Weights of a small GPT-style language model, trained from scratch on English Wikipedia.
Architecture: RMSNorm before each block, tied embeddings.
MLP neurons of a small language model. Each row is named by its layer, matrix (gate and up: input weights; down: output weights) and neuron, and shows model dimensions 0-127. Each number is 128 + 24 x the weight over its row's rms, rounded and kept within 0 to 255. Numbers have three digits each. A neuron's up and down rows have the sign that makes its largest values positive.
After each neuron's rows, "fires after" lists the tokens most often just before its 100 highest values on Wikipedia text that the model never trained on.

L6.gate122:127121186099108122156151126085094119079134141139143155118099149143102110156175093132106145123104091139127152122122178144174117123113149133131149063161132071160141098145112109111120156151158117171133136124149120121138106097109151082109137139083127127076129118125139111138107134124129103139119137137148138153135122091126137144119093135142125182138145133100128099113068127114156108131087
L6.up122:149127119111146178166144115094115143096137104104109158113102142130150126155139102130157152148160123091127123154145173112117097111117188100091149093144107114130121116130136118173129120111105130150169077145125109183099110127136146110137107119133124159139129143099136097142093128139138130147159047117102163082118156118136150121117101163083158170170131089155127140137142137083105090127144
L6.down122:098124112100107117103165116132115116110123161097105152155093183147156149102108137147099121105123164131167078126152081151170144134122083178135110123133106139123103121136108119092127112099136156113133124134092135107111134123130119122127111081115145121103085107133120162113159136161152088099156121099131133151131089119130097111109129147119142086134135146130144114151129123139156086101135
fires after: " de", "app", "p", " De", " P", "ab"

L11.gate100:126102119153120100112160130110136148161117119119134095145141163162154120104131123166092103131111155134112140154104162106119142114164118115132147140078125130149127115160140139124156150080166102139092137138133107134151159146132159122136120153153114114121147100166079109105114090146109169153132197092133136145122154092165126160117155139146135169094130149140121151102123163098118108141127
L11.up100:146151172087152074163138139173131112121175144108177133109113164154131107124147125099145147144094148071117112147112108126141117180143129121127134127141124118090110100121120172166128138125110161123082128122078123122087179164154132096129167107140114115113162140131089128097134100146149166136111164146126106126104139105105116107158132145105113089129128113101159147151140133124112183130148
L11.down100:129119086144161141111110129121127135125124127162080141138074085107152101146127118117147140126116134163162143165106125111135131137186118171127124095157109118092145141120073159138169093115137131147128171152131114107104089169100162108071158162109129155110096123139117128130087119130131145141172131164133139135160078148117132151107138109169149125102098087139115113123116105134135115139124
fires after: " ", "-", " ("

L7.gate38:092165110104107062109075140098094132131113134154114132137113143165142166113187159150154168111157148138114141096126141083149127151111154152130108127140132100125120111177117137127119107140113104149129124120121137128155118153149163114141107107116185128113125191167140117159104155139155105129092091123144122118135156152143140156146146127139172120135104155100139162089139143130158076131129
L7.up38:153131104164150143089109135148097132100114093123132108100174132147130168116109141149148138082125125089137170104118132095124114115111144149147108150136148100145122143136150111119108100116169118091099157140093104126141115172103139110070058101102163125087129151137145162110094126089126099149133105136129105139130125114163121161169141144123138151129066144149136111111164122122106138139148
L7.down38:114098140140146123184126123145131142167144153143135112148136109172110094157143132105181139133153077141113099109125120146129159123150119131103145179127157152112141075142091132127143126159082119167118139120150102140124120150112089116144167146101139127089107080162097131125143119124135186156117158132176119107129133158150152135098137112099104145115126099142129163149161127148146106172118
fires after: "\n", "|", "-", "s"

L9.gate118:107156162140133132082176084120133166142117112108137122136096142140112125118088094133117097141156103121098131150156134120195099093125138085153147115103134094090129126165148127142169151131162151152114155139137134100117178113131105116108121119106131126127090162129120110143108102170130123102168096143141074131131116150146116128110164096126150125159120139112146092125107117141145088122102
L9.up118:142150135085099144101111139140156079126136116130114156131145110088171129128159161110109139096143175120138157120134115090161113135114109078170115128153162101088101131131153148105174136146145125144140102154122160109153108144129137154132125164148124105109151159148082137203111148116151129098124144155120132133087141080131120141148152141140167113124103093117167100120134103104158153126103
L9.down118:181156157126127132141085152119102094099140150128159128133113117138079151169092163124119130160122101135131119107153159108106124129156153095134122096173083125125099115111156120133084135088116135141133175106173102107136154115144118174108123129141079120121115109145124136121124152105165155159146094150123161133152145116126134110155083092155114135121097168123136127102093106144115065158118
fires after: "s", " O", " so", " G", " S", " g"

L7.gate160:114141136141121173106151092128125169142116085110142133138182150099112125105104162124134089140114123125143142134111150142114116162121117139181130113104146095148118108140088115139159123089144120157137122125168157152129127112120121170090097132101106103119128156101109130131182114121150127136116152188094086091071131126135122142143135154104154127113112181171142155107117135164137122142100
L7.up160:137122103083098161116183098107130107118116146118085088130154134126120127145129078109098090096117116136139109078121149143125113154097132120117158147107106113120101112120091139082141152177127129156142149126154133161167118124119125138124117085150151104116138125107075114084135170149173156151125153151113084109076086109121111163186123125141110135171114140102126123139149139136144187113166
L7.down160:117157131139130149098094155145141125157116108125143103154083131104154164140156151072156155152120124153151128155112141098150151089143117158101138146085135136112095147152078138179127119111113128136111133127105092102117141155134072084106115165126107142129086156139143143132099112173118114165176144120135151148108108169117114115090103151143174131146087078153152145122153156124120116127106
fires after: " re", " in", " con", " Con", " In"

L7.gate141:113163141143110075122147131127129142151071134113175100116167143115151123138146098167163118166119129106129119138140117139125120115108142129151112115122164133129166093090133126184169119132140125129098134160094115133141150143142117139122152136133142080052110141066159108163110131171122157153121141131138104124138165165175160172162105131143148117113125153143140125146141120137180155109116
L7.up141:106094137118161145124137098098144109136095169120123128110160098067087110138146103163155168115142135112128129153150099151103108109128126143106131108114121139150106139126112161100173132110116113127086135091140150143124101168096107121140138131153155112131164154064117115131145152124081093151156116115118174124140113106143115123112112135134109172125119111091083120081125163161132145129138
L7.down141:130164130161100130108145116139134107099074106112071148115102062132151116090111159124135119125137105119176161110141131089130151155151107157139148132149115113127169120171127082120141139140111135111140126132138073125183144102141107122139108097125146094113147145148134125119098130129085122078147139124171130127128135155130111127099120153119186143100116095094159134178161111101115142106088
fires after: "s", " S", " in", " In", "ur", "g"

L6.gate190:109081190146105130125120111157105097135109123149148116117157156135108098161131146121098161116089108142099115141125126101154090165128138068173131122158111187144091124116166134149138113120150117137152139112136121124099124126142114150095106133121111118133095167078099135113198124114134156102068153148139138094133151120129135112142089115111153120158155137154089137163120125145117107110145
L6.up190:077101151126140144121144132149113124126119119124156140068106153136094113132125122085102150125136127158118116151085105121168117125133134135120135098133126143131129095123074103143133142177116117108134150097112060114143164142169120110156124162136156138092099154136123151162143106157089173129135141182135135130128126094106145103147161138072138150084112148143128110138111148105117132101147
L6.down190:174141088079093109131095110134128113149123149108128140136179110087140126090158126160095068123105111077166113137180097105130122132157120079146106141123121113124150172171111116088132148132114122124149129196139138138130103108077162143149108182133106103153150091091122109112135100100118126131134095139131114130090153138128146109135164163141121123155136116138132167143143124126144083173098
fires after: " ", "d", "t", "-", "k", "g"

L4.gate5:085164149128103100148076171110120088130152128165115128102150131132090123142104133134142082100130130180165122143134166139144141152130096131137150154134111176141115136094097103144139126149080100141126097119163110130125116149124154105134178127160101156117116148136121122112144111145107147114130152113168143136145134127129153129152159122142140113170154121129129114153070120134169171119128
L4.up5:104129156098080099103106159115129116095093110171133168113115108162122131121094147128123139156103128113097092133102126103102140124110140116154098100109150144123149075118123104160107092124105175169101138105055100138057158144107096176149161122167097141118170132127102159112144131110112119108132100111161111131150133113126162097124125130091125092125122099137099148139126124136146104105121
L4.down5:160126105141165157150175118130141143170110081126125100143157159107147108098135145129127143150161112133126139121135115127116154111138139125136133154088113107153117146133123138143131152107171124106158123140179130044140148065161134131105077145119161125123119144135109106160102143115141143158105114134085163114097110152114114159132118126102126146145078158142146100144193142127124087144161
fires after: "g", " f", " S", "s", "z", "c"

L6.gate154:177122116108120134115073156143098113124122145117152110134138142116150096147157115124132146116096122140127125119127139142143106125126125102137167123123136139167133135145166131131129135086151107152119130124131131122137119132117118084152133129128117163088126134060152090119153087099126115111096124135120076114104121151104141174118126151095107101134147118148134145157156074098163124135122
L6.up154:102105088163128082106154150111159113161136094135159113123130123099120131140123134144102124157151130110095137130103109145157114143117141142118152167085122138158093148117111152127143131143128135119134134088128121087094136155126128101150169132129116121112111114158125109172141102083099120113112148115151122135152092096113130121102110119169058124120106131130108114146063076130086149130106
L6.down154:127159157104080153171102129126096109167126157107102116112098090182168143117129155132170127097125125117142086105127154107092119116109122097106104134144140096134146129164120117135123112103147171118135139169127104125138102120116061087122124120119148130102094153107133129138096118112136111129123074108101133144097113141155121172088138146154160125142103091105134170154137149120150141130132
fires after: "d", "ar", "el", "g", "th", "ba"

L2.gate232:112117120129156133140122105080129117099124138169134151104131123097125148083121120153132137144148146106106119141143139142089127158153159118110084118121128119098094148139145142131111107125113074113126101129098103148190143138086129067086153157107125128126114132133108113089131101124095124092143104129117121095082118123100131153093097138080179112106098119111168112168167129120086105118107
L2.up232:145188089117128153133158101120126160124094158145115120127153119135108130149160129137096136116099116098140124147100108138099122128169154139120142156147074113115138156108097111093085142163074089082134158134099107130148157127124127117076120177086118116114076118123090124103150101115096144090121125173141129159131143159141096078120148125093135131137101165120135148147127149143134125135123
L2.down232:127094140116101157146082133134143128120157131164156118150157132138193162156080136114116082153104129154129120156141114111090105085148136123157120157137099164142115122107114129134105124103157140117187148145118139162159112098121116106136127124134120141157105133133133116103116152099123094102190112127159130108117110113107150146129171136134098169177138075136136052126085149128134143154139
fires after: " ", " re", " con", " was", "."

L8.gate76:103122125125110067111153156170157149146129174176137120122099130130141125127139138124114152174114122110180141126162127102149124117102138150096102139140169151143095103141125137149131136119118097124144112131173125126134121125165120125127150106123118122092143148158141113137140149190198156111162160152179097118127140123170162138111095093133131131080100127161117133117110115138142133148117
L8.up76:132105106118190117101142148147166097133107123167158121143096138119158132174076079100124160112128131115117148121130125133153128173115150148110150130112102148072135145124127133171128142092127092155129098135140115125143146145140142159065101136116149113171157116140121119149169102123174124174132079124089109110114162144123176150089148116073107102112120097163096144123117098113091126123153
L8.down76:124171131096098127132141121150126142156114149147075150147124097140092113125155145123114147162139135141110127130133128127124102111091197090070123173121144136124113115136122115198096148102113139175141129107130117169159157128164137098110169132062108104115110085139117145116112114140140086118136150152106108114135142147162144108109142169132172154151138135116109099130159157150120138167131
fires after: "\n", "id", "st", "ad", "|"

L7.gate258:159126158145138107139129129134114102075100149108084137193094102122117175165122170108127105129137115082162075133138173120122095129121134119136138144125122146123137107119133141085134109125129145118119091146092123126098137088134115107098145112111132075129091105093130128111122140143120086090135163164108154126127191122162171139142173142143185137142109142102140145142131128143118112094146
L7.up258:142113162118130123105126148141114135123099091124110137152142114137090111125099130109131120115112134128116137093115182147136160180121165164176107121188074095118171170155144099106140145114155125135121152139081127101128092142105096122114157115107109081142106121108134179130162147138114119117116127145108154099089140143159165124113147150088129125128134137144183105104147153112109158107107
L7.down258:088112094141122153139118124195122141172136126164130078122155174128153149152133102107104144154126129109149137134096164114114156092139109125113089089084119095087132137091120115139122135135122102137123133129127140159152111147130117129108138131177139156152158162148159133129098111120128121106155112121171155157145088170138128137135116125134085167171140111125107125104122104178166106136134
fires after: " ", "s", " moved", " un", " S"

L6.gate276:117120108103109134146104118134141114155092151120142141103129145122089138138174118107124125154121118103138176127177120104090079160153146134119169125087106169107117159125091144123094116123122065141107123137112098130126199165151095097157145156157122132108098111128087149088125088154129130169140138125131126108143084100132134064156135121124120128123151161110139137121146139102145123139104
L6.up276:142114152111087127148117105159195140161142136123194118101163145117129124139138124137110153155164124153115135113096115144144103175153154139165201085116093109154155143139146130097099107122189141106153117087144128120128142111140098108146103134102122115121099106149119151118139125153151154130149177112168114131129093126125124112134131134120150102131116120126180178121098172167135100161150
L6.down276:129170143094123138090152097133155109147067120133124150107152087155125144158125162155131124108108120160149147128134152099056104103167107115110105117120119149108104137125114108157121144132147182125107105143151132126173117148141156105110103146159156092139134128121139136157107153087136158127179106151128099139096104165160146159114125154128106158138089098127116151132126139111143134173121
fires after: " ", " |", " A", ".", " I"

L2.gate246:082136089119157154162142128129096134110142151151148133109142127091108154190150115133098109177131120135135116143154109158125114134123134140126113107129127184114125153127114136095119123116118123136155084095145128108190131125141132150167088098175100174133148146147141125119102126119180104101122131091126127126142134121115168129162102161096120093076163114121114103109112123116076117113154
L2.up246:125099123097155156129119146122137156119114106150086137142143130113108131113124105180133112124115137151124103120147147159095147133096157128142121107144145122137143064122135124114139115134170196117126090132104107154135122120187135163127114096169120176150156089153144128122130149132114132150133147149124101141169117082109160104151148111115094192167129130078156094140103147139084105140089
L2.down246:109159114215111131107127099182085167102100118087151077177143102112127105127111103122107136149134140109177117125134111126135113155138089086137122120102098109130122110117104157125112093111153128129108131153139129138144120132142118119110128131084126101152154150111153142149125121135117117135152156096101163139092145199114128177140139149113133106119142141103107110154147117165168095133143
fires after: " La", "c", " la", " Ra", " Ro", "s"

L6.gate49:139113128139115104121135087099132121137122170163122107113162141092139113114115069166099125176164120128103121173155120085138157150089143156163151159116141118142085111149122084169092133161152156126117095109112141116111100139128137127116124130167184144100122103086105149110115116102112130127120175113103152126125137116130101142166171175165135140152137113152102131107143147147116144121093
L6.up49:176102121145128132152090164122157170146150119139091099095120114094155146111108155154123179119111109114121103129108125094130156166077152140109147110137113138111135124173143163097148147121087085127113129119126132116135140134125104163102155156141086102152089133153100136121128084126134138105201146117152159096141100147144128063136135114126143143156142119133124145186178123134136159087137
L6.down49:098172178102142175126182125091109107150155139066128150154098144141163111142141137136158143095144182142151148123095142143114117110159134096157114130119133140135136172094143103146081117114145193130141130097131136132117120078107130132166130134114144153131157149131169110146099140149110106139133118130137144109148147105155127143115082098100113139091165130102144119127092117105126121156105
fires after: "s", "en", " ", "ne", "/"

L4.gate284:107158078078090141146123143130144171177082122088145128148126114128136127116102076124153123138140124164149134107103156149131130096135119114141108135126171155128104126152129113169110143154084125165116139091159094109113089147126142120129155158116100106152154121122085111109139107108099142134111116104128160148133131131138166151097119127147128167116126142129128096096135101091176100130123
L4.up284:157151081097143127124168143094152071096154111096166140151167131135153124112148127107141120117071129156130114142112121138106127106167137144135136169125155133123121100145118086149114116153084136134093114122144094134078134133148142159128119149126133170106168121129145100125128140128078146151119140117130114165177147132131133155123091113164103158096128140097107118146115132141188153136157
L4.down284:183141140135120131105142152146142124119117147120069094126086132143148135127144106156125159109127079109120117185123116145136137121144123134122118094070092108160140206154140128119156112104142142116161114154094112120135115106163104126161136109139109095155085159112121071106149144140124073095085111122138101120148112128114134083115122127092149114170128144123157166149122148138111138146130
fires after: ",", ".", "–1", "f", "ir"

L9.gate27:100133129093126080129069165141154163153159116124126145111115146163105143148128122124120155159120117101153141130118108130053111172121116108147120120184142134134139127132126132103188134090126147133161086126130149170095139126106152137086080106070123123109179118142112133086108076135154100103147111118152188121114140169155149109124111124123104110104112127111083123109126099156115129131113
L9.up27:145084089137075112126112137105132129124151154138123166135179153119127109127158102130129134105116139112186128137127141112121098146074124128159166122175117125170115157123119126153125110116155131143140156141115122151122124091116133131094127130100134095112150171128130147115119105145125098145128112063102183071134166123160135103118188124092119126189122106131131133126154120120090175101101
L9.down27:130122106143139111099164119133131133181095133166120100102163134145128132150134140146098143119140137151109125156146098133137099111175108133081139166136146175086149165135190092121121125178158117118111097108113086105136154150131145130115115101175104115124112120133133141195145137099103145151158142127152125159112162147076100117125104135122117138165136119084081115120180128102161155118092
fires after: " ", " P", " K", "s", "min"

L4.gate27:138101092139127115152109198110167114139121137105116135145113138127130114120138136171191130135133104119119109097167144098150151135087152126140080152146104109132125136148097159133144121109132192126133150103120129108104117168120150139101101128129159094126160151086173095123147143135128095150093124145120133109166105112093098111159103123124107110128143153122156116150168195151120154145169
L4.up27:126109158116111121128159138137166129132156107098137099128120137132105155103106128115116152140128153172136133103163100154135144123110084126143103108095132112142155133128117127125113165118148147185143126132093138086139133144153139147128084113123112139114176148120111129153137157151092074152120137131126078080147136070086125158154148099151118122122158146124131101076114111150113113134118
L4.down27:126142145147116096163104119145152089146113119099117159115136143096101099108130127138188131120148129116102140158119123157112156135111125172123167139173116122143139068115178121113103121124133111113055122102150163121104171143077144145092111116152165156115115127110145118134092111127108152101103096129141175114160110143143160113094129152116119147094137188158117162145125168116111114130163
fires after: " ", "s", "S", "H"

L4.gate85:098146107112128105113122159119105110105159171130131089107115133126119140152110078159074111113151104120133104101089100155144136101156157155109104101134124067143093145134111109130103131090113183197102103117163102099143099123113144141101108136091143125120105124097101137091158117148136129107154141117137150143118086108121115137127149144138122140069140072105135101143128129086161116126128
L4.up85:157106125121118155148129141106152110112070129153102122123097129139088138141091126165097167095172156116138140106140151137122118130144081132139128124166145106117141145131088118130140153162103098155166116148152129114102131113157175099123135137098141088162091114092157114126147080098154073122157125139100111137125118079145155094113146135079146145129151097130149159093124159132101137111116
L4.down85:085145097117114131126121118121134113107138165149136093127132096077140089119123079138135140094119142135150126128162122169120089126153124112065151130151087119128112101129133099115136148103148155131075126149130099114130151105139124086103097143117141146118113154128100127133132172156144183147136106101137115165123169173130141164132111164137108121148125104106096101165135098102132104128091
fires after: " ex", " de", "p", "c", " In"

L4.gate44:108083083151169130075109124115134169104095140099138158146105142111128118145122086140107095115135136136141162103125107173115105110145152164139159120151130159090143150127106151113115104100132159144107092079127136123147105078128124122141103144176092101126120081086166138135118134112139092151160130114120164097155137152152155114157156162074127131115126124115154100142098109136121144160139
L4.up44:072148093143107150090125133075134099141081125071135136099132073158169129127132141131116119117101106108112110113175156126086135121129167101143145152129153154141133123163141153125178133140117151142115125109143075089116122138123146159140143157131158137123111158119122102130147124113108128136081178154114113139141100114125108118134119106095069108143116123183128142132125132087123126129123
L4.down44:122146118156124110157140158125076123158128140112113109107093107109117096088155096133124104128090150156164166099077140144137063165160114112158099121133136144141118109119108133140102146142135115166135154118123140160124099115159148093147133137127067138147158141115143138126142083081109189125112078155145140118090158145174113097145147120160116087107117109078145130067101142119107148152132
fires after: ",", " Sa", " Ro", " la", " Al", " Mi"

L9.gate141:147153145132105106140127127148150157153105106111127150146106159150070097134124094151186124132129122140121162112142132122138123145116136088158103144092141123111172152109137175145140145112145118169124121135150102128101145150165087095131161113101117105148106093160130151112086102123144145139103108109152129133140132180103147106125107143150088155162116134149119115092154125127135136165151
L9.up141:141133152119115133085122132120135127151132105112164121108120102107127105122152095080148159105106113104107137128102126166153145135126154091136098108145090172160121143165126112141101108140117146109137096118184115119098185172155134127083105106130084096098167067138101110106108144109119106134140115138157145090116104140118149149063137131148122108158143128136121096116112115065143112154143
L9.down141:133167132112132146108125129110139124115113146141128135137116121130125117119123108105169110115157164128124136140100046174104107126122178141149141122113145124100185105170175127151119110135128102144104106124100135125117157175108142125103108159156146140148136117134111117165111112123116134137139103193157076132150121133132148150088147154151142088173143109150114094122109151124082145129112
fires after: ".", "-", " F", "s", ":", "f"

L8.gate148:126159114119161090120116105138118136114143134098143137154125092129107141137089118103111119135148178108114154137128135154165120127124138109130128125146138114195132143122130106160129125140155110127085051147140169142131157155122100095129161113130097102129106160125109098134115155149124114124119160160114138109125132130128130130128156180160134158121120128131126124171114161127173120169143
L8.up148:108121126092077118105116130120118136116147125100086131136158096135118135177185131159121190140141141106176116137163134132086116153050142154129147142102113137134100120184096097132088098129124102157124123139140174100153142127166090132128102088114102116130118141102156117127137147123133147119101143134083128116116099133153113142104109142120105100149090103135147120154113103108113126167169
L8.down148:111142132110127122146135158105107115122133193090153104101117148140107124142112124145120148128078121136114129071100145144101137134147113105086145147072111095154163114159080094139138143145124117112175116076140100180136106137124141168100161098112119090180137097116152143130170132125107100095104134098135167131131128145137148099090164116134102133167142099096108133119129138148130125112123
fires after: "n", "app", "p", "x", ".", " It"

L2.gate182:123123169119162180111166101115087158127105110141103137136120107120075108136104113087133087122120138147115116122114123123114181094162142092140100116088126101111150195112123170129170101102118153138137096129101114148126148126131141113142091120136153133098081133180139137147104146142152185144141093127126105114095150113153138127138169087094188143144157154133122091110110110117140141102134
L2.up182:127105123159137112076161103160121123108097104132118115154120123082083131128126123122092100100132170131130130114109101139141140107179062088134088143114116144141143197148133134106177095112116133100120120127062124121153123140125120171129084147152156132169102164167132150174132124132147088149121156161123116148145137108134121155132140124172139109151115116160152138138132095118134104141126
L2.down182:124140134133100161130084113173116109079138110138145110146127100188115090129120160115146119127141099092139125128132120118181137139138089097107153120117094118125099132126081114101108124123139167109134155140166104114128143111151125106158168144102173163112138132128096098113123121117108121155091072171114130131109094162183118164141108167101119098151126142138126092127105106151137141109144
fires after: " O", " S", " re", " So", " L"

L6.gate133:152126107138101085139159107132164154128131143125087137066132113170151136127154153103140138150107128115128176127105138077164158150130133096149174122115128138103087142098134145106138124089141109152082087163114134122172146099143167136098147117139132118150124137167130135151119152131144156122168143160148172137106161124134128090146132140104138133112161162137176151115150103107130124107128
L6.up133:176157102149112100122121161137150133166129125152148134122115094149106101141174108125167109128123107123133106115147160112152131113130104120103192108103125167159121087123139086106114125126115117076097136133113102099146127122084139099101124136132131124161112105115137122108138106077106138113146142134133156118114149175130104106134124130134109144143110124121100139101131107189129126097113
L6.down133:105108146098124120114107118108143124111121144127158181109125120133140140114082121118080127129095135126120103112117138123114141112165162110131113134150110111118116112157142140130162150169111143138106105118140099102102125127131089130147086081128131161122112160133155076145110135181064134169123131159145123128114127134138111146168125125127089161122100176113134115113128079147138129137155
fires after: "s", " And", "nd", "ry", "z", "n"

L6.gate117:134188140117127112173099106114106172141125130105121133147127097118098163136144140169134110108126123145114134116103131145100104157098083130110146135107093134098126090109104138163119102150176144163147120113112121135163110136105103142061119097109141126148097144090129107168111104114108108096116131142114135125147157120153130140132128130134103140129111132088191045145111156143188134106128
L6.up117:136143155108148107160109120085140100120138151144124163203140153115109133119139144113120097143109082138151135113117144139133110143147127119110102134105086120110102172117088125149146131117139152145137104112116106085131100177132102089146099102154125140103127111141163101140093118118106152146124144170112190147140108122109156164116186163150105135109107120104168104121090161095152154150146
L6.down117:070153104122134155118112109133129123102153113143094134150156168125155125109111116140116117102124126084159131102154097108106128151113132140153075121151148142118117138126141138152139115145142167109134126178085100095112129139120099137109148100164100138121108116101122107158111083128128145152151099102129108101134145122159127083179153129098107114123160082162143147143139127151079120113129
fires after: "s", " S", " mi", " A", " Sa", " a"

L6.gate27:106107106124093132116137077119113145121104122116121145134126124120117105107167132159137069118138128148099066117140100142113117136137101152154165157108112134120116133100176131125071149147085120103140117133076156114140093103143149126140121116143114104153142153137111151099178106086099113120111157166136175143101110148139134111195160155127101149167104113123112154114154130119113134110141
L6.up27:138131125168121103107121128168123121146146138087112129130129117117151136130112119159134109159091147167136104151147126171128114122129154126101138132118083158092082122156134140120131156130070099186093164136089103111146174127130120130122120136151108104107145120123130167114078117117155127117091157118136142080170107109122136134144110156127106092144146123068131157163135164132136168124173
L6.down27:142101155105164139117116149097064130091119112094104126149140090095102138130203127165132079155079138130120128104126167157133100175135150122123156165131128136125152142077110128173113126135087104121121126118094100104156122124111146115135181128109126131117155127162119081123123120121157119155088115113141113085111145139079162113099115116114120132125118091160086133121146151158139100153110
fires after: "ne", " Ne"

L4.gate105:107105101104150147139115081103132115127132139149092103148127097170104143135136118099109146184139123183129108142127095163151120139139117093127157153102122127125097141104116063142144150142090122108153097119176143174154153172130110127081123127163117105150145195113125130148131156189161141100159161124125158116127130127141150124121156154164130145135122121114129121125150123143136119113119
L4.up105:111134113142077114076081126168165129116118111137086128150064129155129126138135078110161097141168141159152132125102132165147152122144096145125159112142122134168107138123107151070136110114140139101130122081112124135172110111100143142135111125147131166117123129108156145159138145133128101165130141080146154116121131107114154148148163101155129127135145125115131129108123091135145120143138
L4.down105:115128148159160139124176133152151156138123178141159116073142108135132142115090190126104168137118100111123142133111098116159122141078150105150107134115148079107116125143127170137129138096104158144121144174128130158141154118119092103124151111134135122085175114132130117110126085157145129126112109114094136153102188106144148147106097131072136119116141144117154162113146138136123118103123
fires after: "n", "s", "E", "it", "ot", "t"

L7.gate148:111181110089113165117148126128145092114122124160132088149088126104111136140109089140146121166153101109120094158136154131141138136128138108156138135129138140138132139176173148152127146110140109136133114127128170090105098149115111100157125140174130141177165128127117128091150122116137155152147095141157111117122134121098153132087145133146144140146182133165126126140074155144130098082125
L7.up148:126120151140135112137121087130110132134078159146104166120105113152134149104120113179111113122119151133144105121147145168113139151123148130129138110175079117157121177117145151127102096069126153139081106169153147119115133147096137145112134143075142091131144108134170140107162169088103124094105116144151128143105150110145095124117170148099169117133068100119109151133101126145109101138154
L7.down148:115126133107151121104101137112095094102157107186131146099131127094157151157091125114115096164109145102109090133158117144148097090106148121110086122122117133116114140113120184122145138169152150137139130115147143125109108123148132172126117102153118177176169121140106142123131101137131109186125127118118158131111106163083139111146162118111146192133166133143141090135100102178133116124166
fires after: " ", " con", "en"

L4.gate77:145100098120080092141126175126105105091135099159132155109109139106102122126155109117112081125125155143162124140115139099138161140141140152134144161148119122114127134163145120177110119136130127154122111119144159129120100115110105092151151142146150141122123054136090089105115147098155164098094133113174101101109131144185152101143106186158107117111130168134135147102149106134091100105153
L4.up77:151175159125116129103149078160114100158151126119124129114148168111113113151132118126131136119151123114112127138128116096162177141145154156137123140111120127140119115116123153108151140139092099152139131145151117140106158133105164133181081100160093118153133152142124142127108123121092167127170155172115112133113140144145116121127096095071109091135087127149118144157143130113139144143139
L4.down77:153096101085102112126081124145140141106145101118115166095117116110132115117160168143160105157168153122152126106082132182169098105136133109133158140111093134155080114136097110118155106145114079099088143166172131136170092155157086140093138135142123139094124115150147145153107167135141135183143113115141087149152151162128129132086083162133142155160140115127116161166158127144117127128124
fires after: "\n", " (", " \"", "-", " un", " G"

L6.gate43:097106152133126113138147125132137188118140143121126103139085182149158178155112172134121113134107110135118127157154103140146123134127146129162134103084071127128126138159167142119146138112125121149128118130139141166123150111152098172154136105140094155092079084125134135128094093123129137079170157138134132129127153072146156157130131177166160095117164133169097139136104134098133107104170
L6.up43:113152148144142101084091148122141134128132115170139098104124176173098113165134130096153137137103162115111168161128182112143155157102085126146160142105201142123107117114119108166123108125126135192112125114084121117100169147104112118135138126098123125179115157135167098108074110139114107127136136134108120132143120123103091110119126115155086109144114144141109122093138118154121116164126
L6.down43:126129123108128114118152104167137087143110133131076132078199088140101076130143114132122117120148134120079154127068149128098111146128131110123149118134128115107100087169110095138150120102151127108150150133145154145144109186108161061130138102156122112129144129159095103129150134128139124114090125174132142140149173154142130152119164104149112163163135119110131106131117190119117151132111
fires after: " ", "oc", "d", "th", " f", "re"

L4.gate101:129119108127071136119139150053125148188148106148130110110137133140159164131138154136105136167128143103099131150156103122129104098078132107133115126169105169142107115100116108108120111146129138114135134105125161122129127161180173135124094108149097171119108127106127123155123174096158089093123128124106108120121147128145160145147147110118100163150134141125132121172139132117116178158093
L4.up101:085124129120114105125132159096137087091138116123119121131127123138163100096144165166140099137105125138127149124145142099125118120154156110165122120152162117114134171099147086154124146138096118115132166121117117108115144154124205135114115123150086122105133111166172128128140120125102144127132099107129087122104144120126098147129138089114090134136130138117186103106065129133147133121169
L4.down101:149104155118157101113102102171104104159122124126123135128150145101095157162115101104152128134135150107087152139140109165132110132111099125117133155127162120155123088148115175102133124170165099128121085068120147159110091125161106121110161132125164132131156172100104134139095157182100110134105169164126135092127101107136169122130118152143157124113124118147109159162183139166098154130105
fires after: "s", "co", "au", "es", "S", "b"

L8.gate162:108135141125108133158079101139060135121124077096118154116134144121127118138148128168094117104162153102121101122156130138139136154138142148107088125117110094086070130111159136116154132139115153153144100104082110140156133174114099156127148092110115126138149137108142145139170142160122146125118112158149153098110095159095107133122143133114165154136134166146087114143120144170101108114162
L8.up162:139143161133129111117099112103113125106142114068094135070155130125135086132122111133163123119173106129170103170127103120128118189135130119185116135166143114097139143139181114119144136154130135148153114142097094134114098138107151136131104116097126156143155170123166157125084106119115097111178124143142175130103130119138140087118150167143150109137141193161161092141087126131101151163108
L8.down162:128134154182076160132171087135133104114121124121165127094171135159137139131146123105125111136137142173120159114123106167126205152108149152083150158083131177169112116125125136123108127076120145118094079114117104117094113122142098132141141126162136139137104144113139173154112108122154145141092121159137141140116124137132106139116093110111099151134133144111112133156104110109151148138126
fires after: "s", "f", "ur", " ", "ho", " D"